MLP neurons of a small language model. Each row is named by its layer, matrix (up: input weights; down: output weights) and neuron, and shows model dimensions 64-255. Each number is 128 + 24 x the weight over its row's rms, rounded and kept within 0 to 255. Numbers have three digits each.
After each neuron's rows, "fires before" lists the tokens most often just after its 100 highest values on Wikipedia text that the model never trained on. A number after a token or word is its count.

L7.up109:098105120177155135127128101096090113125097125128130142074110108107123109124125146129136101151156169143140087101142147113188128125138115146146148113137125118120158119074136143151138099132176101054090130115104155124163080097128099108120146097155127143102119132144113148105134119167095104131140144133096121105111164118148089121139148121145159101104058152108166133131099146099137118155121152159115141122136163109111122117105132167084094152095120135137159159117142125122151142149120100120081129110080125081126134138119162084159090143111128103133127080127143155138060128131086136121
L7.down109:141116135116142140176123102075121114154120136117126100134162147139102129153144146136101139125146166156178144087119159138131113128141150126146118133106123113165129121131116147091125115145141142112108105111123131160121183115133120116141119179134112150125136147099117120122144160179127111132143110133109095143116128146110130180164104135107101080137112132113129129200162118106127097095117086111120176127134155138127115123116096120105119069091128131140125123133115143128157131125150145146109126098095120101117149116119102139101139107153128136154147136108118115116088166155147153145
fires before: "\n" 54, ";" 18, "R" 5, "a" 5, " |" 5

L7.up854:068151135133136142135113128112108091124126212136153127078104170078127093152083133120131125140146189153127129124110107118146123117095150136123099113129147164137135173125132099115116094118165112109087083168144192104154115113101154129116111102103157158152173165094113185119117085135138140114117149134134095105101181116095102103159145147121128133120127124127092167142110117114118121152109155126064097079115100062145105122122174116167171126113137116131114121162128109105081106140110138103154151135139149147129127129147199118162141108112183102115092156110109142143094133157122126126
L7.down854:135162145142162145155130127105181174138156107126132148156121105147129138097107048173150125143153125152133162103120156207152125105140133151111138130102094099126105117128133140093136120138137103106149108110137165137127149094152164171160114156134160075131090140124107088114135106131105108148105107107130158106104132153128163116125110145110091096133102097122150090167139097138137126119067097127156152137115152124082128150133132093112120136093124153102165121127115115130122164154144118108120161120125145127114182126067119108124146106132129111141152146153126089110105126163153143123
fires before: "\n" 50, ")" 8, "ina" 5, "ia" 4

L7.up1168:150109125125102121156169067148102135142146153157103108151104150122140175132135104089155124148159132152135109099121153119120115139139130128032107147126161127116157167116117086167104144129104088143122129161167147117095100131127141134142090118128121161105094117130086101126096105099118089134076103120118108107140128122122112082157106100164124168104111183173130145148158145133106097170114153148114107097153109121124144119115133146163156098145140095140143158157123121178092166127120118125111130137143142142128137130133128099107109145115153131132128143103158140109120113135108108170
L7.down1168:115127087117148145137142105072151128142125097118119106112134151104108142136132130101133139097132150112136110167116120147126089149134111111104135155154144159146087134069136063117106131108131100128152138117085152137108116134164093108157143150184109134106091147158149133134114145142101100172148067184072123131132132116135087178078131132133139113138101151129090136204147093164155117146101156104140125128128150125105150112122139114121136134172092129131115094117149145075135133130149090135141154135112155107099135105114140066129158132104102166194127179082130158122134168149145127112
fires before: "\n" 35, " The" 9, " In" 7, " He" 6

L4.up886:126132130118142145149146138127124148142078154128140164158132142141132135136120077097107160097132122139095130136104110116123131125112108149096196119096112153095188159163134121129129137107134155194122100149146103109096089144115150100117109139153127115138111127153141149146108100118142134106072158129108138126119145099146132109153099151119105148161127139163123202144116129114114097160109108139126126127123132106103193145150113101063111102153126122128127136124118053130108055123120154131109180150103109090146163104143162107159092100163084106152078173125147116116173127100129127154
L4.down886:156115123157131119126129133123101109096110114128120146113111153125154142098134160185139125111131131126180126148150118076153192126143125126125106092109147086163146130135120118149125094139148060106107136098151124165149079160123123142119113137149141123158123136133099121087120147143111106161191094112101113132131088120132118142164126118158141111107094135133111104182114136119130095125123156118158124092091136140124083112101123154147115149133126160100158145176167098117154136175131110131108100089113123140151119105092121146109122158093155120140116131161142105133099121141116152170
fires before: " |" 64, " points" 11, "–9" 4

L6.up988:147125150141100109162131116141135126109111138080160120166115147128128145158135110109104125126123117189137139148051150085188124142121114145111153153183116100102134117119082146141109104139142088110107142128140118105141121112122151153121142099131148173150086120148144192109115135123118143076095126138102101147106107085111158135129104152136131101138157114132135089128110122140157128116125124113139126118111120135102120091143167117142117154156138163104101126143095126173078139180117116103163121146089134146160153171115091146155150166107168126138080119132075168110118133114148114129
L6.down988:115093086134137104131111143119133144137139132145149120089137125111116106139109120138083118131117082147114144116126144138095138142114118131138097119167132117135143116131166121171098131092117126132124101151143124160078098125125109090168138119123124140135118111124138069133162120127114123130117088180142161141179157163111140087108135135152153146135084108129115121081119101138080075145131093124098125134155136121130081149093139144132108086152117153116151119145130135114173110087139109118130116124147102117130107122100147110124131141100124121131125138126099133137146139156145111169
fires before: " |" 60

L6.up874:130129124087151142082123113077089107093104178120115119129122161120143146156104101081116142116107114151135111167117149107140120162112122141117136169123116066134139166123105107128103147140117162128134120137139158111162142148115098138167116107128117153103131091136120131102108079142119108143131137132156091143113091124122144155123118141099125144139123114147150140125111183179125107155110163135155131131098109116168130131134118135107146156121135111136069149150138069157082122143054111113074139136120140164105129094147126158100076088159199124098113175133103094125133121103115146165
L6.down874:107163113131116133151126134095127143140111130107105098157129153127143118096163123142117156163131137140139124141111076104089135086106131153131136154120164127126163139189127145132162119094093125148106104158145101139127135105114152138100114089069091116145138132104122107118150123115120120162117135126133123121136054148131125095121095136156096081144128135132132122197166159156089097144125081117147158160123127133167155092154121125129108144117094149101124118111131141091128141119165142135129108164173104091124145108095085124134094140195144117079116126088147135142147170153125131112
fires before: ")" 54, ")." 8, "P" 5, "C" 4

L6.up925:141086144168125145150153125110128124070140140118139064163146157074130150131082140112100112143132131159150141123095173145150118126120170130136159133094138152116130126146124162159128142106114125172126125103127150160089118152136126076143124099107087139144139150135160118076126123132154153065112111153134132135143121127154130109122138101128110160096179114087145121128132118155107129166118161163059187078105085187082140140143105128135127109129111136148128119132088050106142097098095155158144116120128125117124081101169179128109141096155123130105137151147108131128144138150115118140
L6.down925:126088135121108173139137171131156167117167116094125145101120115126183140144131165140119119159127131145106122141143136141153136108107186121106120137122102154111106173137113150124109104177135152145144140072119071172088123074156100100112121151121103137113149127094136124125135116103153140126133138098126124128151123113170117147134140117110115132118090142137134118171159087102146113151091144118101136112140107164136139128121124137158124121142128138102133099160127130126152149102175132117141137135128139115111147153147117137132113099097125112152151144102171116107152157143139085118
fires before: "2" 14, "6" 10, "7" 10, "1" 9, "5" 9, "3" 7

L7.up1309:128140119114099151152119126114094087066148152145147116117147133130171127119093120114101087101102110083111122156115126156099144083114144105136107135090138147150099129108121151160118143094101106104137111098114161145119145122132107121169175096129090136111139138102128114133157152109074131087102144179115109115148149145109146113172135118128135144136136066105115124156123065133147124131136153144105126131159135154110159097112150131141162116065129109150149107188158087104137111140100117160162129138112126131140123109092169142097114125127145089147128155137131157146158095094114105139
L7.down1309:099135117125108105138101097105081143149149102158122090100099139118104129159118149123160069124136120122164121124114143131101098115097161170115197156114093108110112179092158117123128114152148106126125188091112156170092123197086061091129115099130119122153144110152129146117143105137120099147131134146120139164131100141143134137104095110136134096175140153156144133182092111146132174124133130194150127136145103097137128157100130110104135120135109107130093142140137109167148120129106104133153132122120110128129045147128139122128120173108114116109152123145118163139095167138192132139
fires before: "6" 13, "9" 12, "8" 9, "0" 6, "7" 6, "00" 4

L4.up623:111153145132101127098184125106153144152098154100147111108099168147136131120122121138118141139146115121112141118155089096114097150102154136124155150088141134135150161118114134135141131129140128117096118084137141124122122117127164119123142152095102124133083123135124120121131116154103120148112100152112160111069126119124128103141091124100145142151140129151113133123108111144099122151155156116104160092129104097122128157140134128150155143120117107163125154161153138142085093109110084126132093104099135144124108108148192133116104121151154082148117152150116164120118097132092082155
L4.down623:148134152083124151116098115147121125146133112064072119118139113137110158127123148127117134112141142101140131150107128058086144139139112144122139165141168143174104129123128165151128122076119135106121120118138135162143181102137134126099135107140105120104170136154102114170140118125137123152104123101101100121120085127088130122143129099157116095135118128127113148000146128113138092150134121125125112132131122123171173135154125101123137129193118159151115139121139164124131111148134129160121130161139132135183095111157137131134105160147143136115153139144114115134095155120106177146
fires before: ")" 25, "C" 7, "N" 6, ")." 4, "M" 4, "D" 4

L7.up811:088156136149175126126125108110078153112078140174112142130121122083097129091118141137094165124139091152108121115120091135153083109168129170121130123111119101145154144116108154158115144076161149080136143114158105122130130122136123162126113119132053166112110155146128145134139122154133104136111123119122085159110137123128136139117154150136096138116152151130124123147111077106120072109166170115132135118128137102111114152154143085137114131087144141134118114078112105155124115163113127121118134093147155154153124109116153105106129123132142138129133130136098154170168165119078119134
L7.down811:077151096124094138113128098165112115156139142119128103117136121116183123126173155183161119112129130135142064085118139111107129113101116131092130170126146102105129113110103116144101129119100146137162129168145106154095122193122134154138136130123129105147133126107122121114108120156101107130110149114159114125128128120144128119119134129134138117164137099164149097189135127174098154162088130098068125126142089132118121169138101151129154147118090115111125163098137132124122114092156156116109131117160106174099148142143120160114101168152152142098106121131142145118126105128183150168
fires before: " |" 54, "est" 4

L4.up890:130103101149141125141095131132127134117156095113123121152101187074114176120095132095099101088156137119133115143117096151194145128163140107123123109129118103106157092120085149120091133100120109129126106121157155079130105140123123088114144139157096147107136108122068141088138125169109096120100143162175128131122150157097106112137106175093153113124102151110112140163134148125101093143148170123107124151143074086153119149139165153132102073125125119133140098135142127102118132108109117114135141114136125124103189109130139078110119126104148105140133156124172137122131129145108148118
L4.down890:132160140182137100124141115123114099121158137147141130106148143145124155130119156150139108135131104123128110110154134101126130125113138102149102147133145143109123179131135087126142130191126120093121123169088149143096162135174071182111103165090119145088117194155138130135112137107124092143105091067099143078136117127114156141084103163136114141144148132121170155166099120181121109136139116126112118138138167119148108120143149156094168138118118115144114106128149131150137167113126104123083169109177114150145130151153124101121058120128100121123098137109175102164121099122184110145
fires before: "\n" 26, " He" 9, " The" 8, " the" 5, " In" 4, "–19" 4

L6.up1126:161143125157160161104154114077149133149079134132146130121115127133129117157110148124113139132155114145132100132167098114119129117134154093099179128125085094122101153109121148143111129107138132093121172158134132109123151083126117136145150159137133129122127132134109133106136165116110166133108141128108100081160180135094119106124143125119091164100087109118132107140176174147125122168084147143152161128101164150135162151088118171104077150063124150135125062160104129056124165124102089140157109109108117145134071125123132123144114137200108114145135132131127148105131066114110159117
L6.down1126:121056116098144128147057144130086116136113173203167150100113165110097165151170130102135092117138069170167136179131134103111121151137155114129110078143125125107134153125124145141124115130117118149125128097074133116141092086135161143135161134082121135091118088154155115158124096132133120135091125135171196112102184151121145158138133148113122127156119121143131115147117151121128148134146142078134143146105097103114152106129146116109125097156138158111098134177151115143120130129101125112094140091132166134142117092124111118160161132160121121076156108145146097149103149121144115154
fires before: " |" 32, "–0" 5, "/" 5, "–0;" 4, "–5" 4

L6.up427:099141136100118170111115103160143094085134157108144157146138122137125135148106127099141116127149168146118133144090127126128146089131147160094131145147151146139141164126138115137074093144124117149128149111081158088103127128149111132105114158118122140140114157108088099123167129118129127128156112155070176148137113124190104110138099175152153152105103111129133084146101142128107102168082097171100146133130127107108146134114154136170091125093120133149176123152122092142137092144081048171112148138117088120120138129139132092121163113114144142186076133154109171130129115119113113196
L6.down427:147127138119140181098146150140123172096145140101135178089138125134104118111115123114087115150155130117158140123106120157114154134113117146159111148126080146176135178160169171124105130123156134158107134099112144131166158075147136083149146153115111118069148143148120128168163113109084135155192154079173148101146147158106125160129113121118104076127089156129125136209139156110100126159103147136122163106124083122111143117107153133125117105077104128138176095103132113127139133161109104149156144147124135146130157135134117145128160131122111145128113140135128160152169115127116097144
fires before: "\n" 48, "ired" 5

L6.up513:142116193116112121119114137152124155122149136134143135107115134141141126119097152139116103083137138092143136084127100153141100146145137075127114133150139134143108128104106132148124110120163093100143124152115161133137138101140116109164134110121146182102098106128095117134172119115103166132132136138130129161121133144135104088110124125113122114129129181151110134162136106133141135145128151124108118134085120120122131122135101110156078126122115091170121149110136094107109150121123102147062161130095124122144154142126159124176148159131115124164100165139134137104103101137133127107
L6.down513:143141084151149124162104090133114148205141136105090123123163114123139106146126125136161105125127128141167108123138093140091134124112141176081143163097129121113111132144108162089169170148113110116125130108106118114111151122135141127143118129135112139136118144126121146082134118120107134137102111084126125134142064121152179138112141154074149151112096139143135133132162151149087077136154071181162130149122135140139150138131104127144099129144082149199158117156109113091117145157129125138128094120156088124112127101133127147103068108132129139110100099112127152117120109111118132113
fires before: "\n" 31, " is" 13, " (born" 4, "(" 4

L7.up931:129164129131126138162137099115117116131148105133177130120146120082132127092138108142133132125138163131101105104136103105160123113127100131109141119111150105135122096135061138104126116088156096143107156116178185102129102136114126133101125148154189149163131156144092133101144149164140092121124126137122123139093141113123104118129129124141151132132091119118142113155133128112128117108099156087112173110180126144130128146090132138150134126103125108111104126149140081140111170169097090157068168142142148151072126168114176130150144129140137129130103163100086140138080115102118205134
L7.down931:091151134129131152156139086142138155144133122136115145137105113150114148137123152124110123134173186111120115108092117094121157136110099135143089138145131122166102078136143178117130115157147107121108064097069106138114129108178104117092159140165114166102126137113121137138133121114119109134136133084121107139137163101081145122116151117140074108124097107117114109245122150142150133129119118145115126140146134112148128107116148170129109133122139124170123105159142131138098140146129137152160092123100122157101135128106103118082127128120094104128113125143125101154111144113123118158
fires before: "\n" 100

L4.up503:144131137119107150154125148133106122112102171118119138168132140121153135172134122091115133157132116139072145136124123141126110119104105114117171102101125128083167121127144141118132155084099131159143150135114078111104133113096129156149192121118153073132071121128132119121096145128095145129066151209120159136117130127111138164111110120094115109136121149141126143151128140143135101153156131155121097139138148093157125144174108100073146172165124123133148121136116053094089089111129090144126115141160098108106153108136185084149116110116135131107115148122131183107155143118132111099
L4.down503:102178103144130134097108115151106157099126130098126111143140141118134153151144142156114137074164150108113147095116123105151145133124149113150075137140093122151124135129161145112120123164134151102102132150122156143145100110112142103156133103167140125104137131089156116107108106136143118107141100097120090139146080151164148126147153134153144132140114111118137170157118088067125168146128123159182120157110116135082076092134119155165137123124142164094165116093151108154137138149123136156114098090133152131172152142094118164119120151121170106150150178131167112159126143139098100144
fires before: " |" 27, "ped" 21, "(s)" 9, " third" 7, ":" 6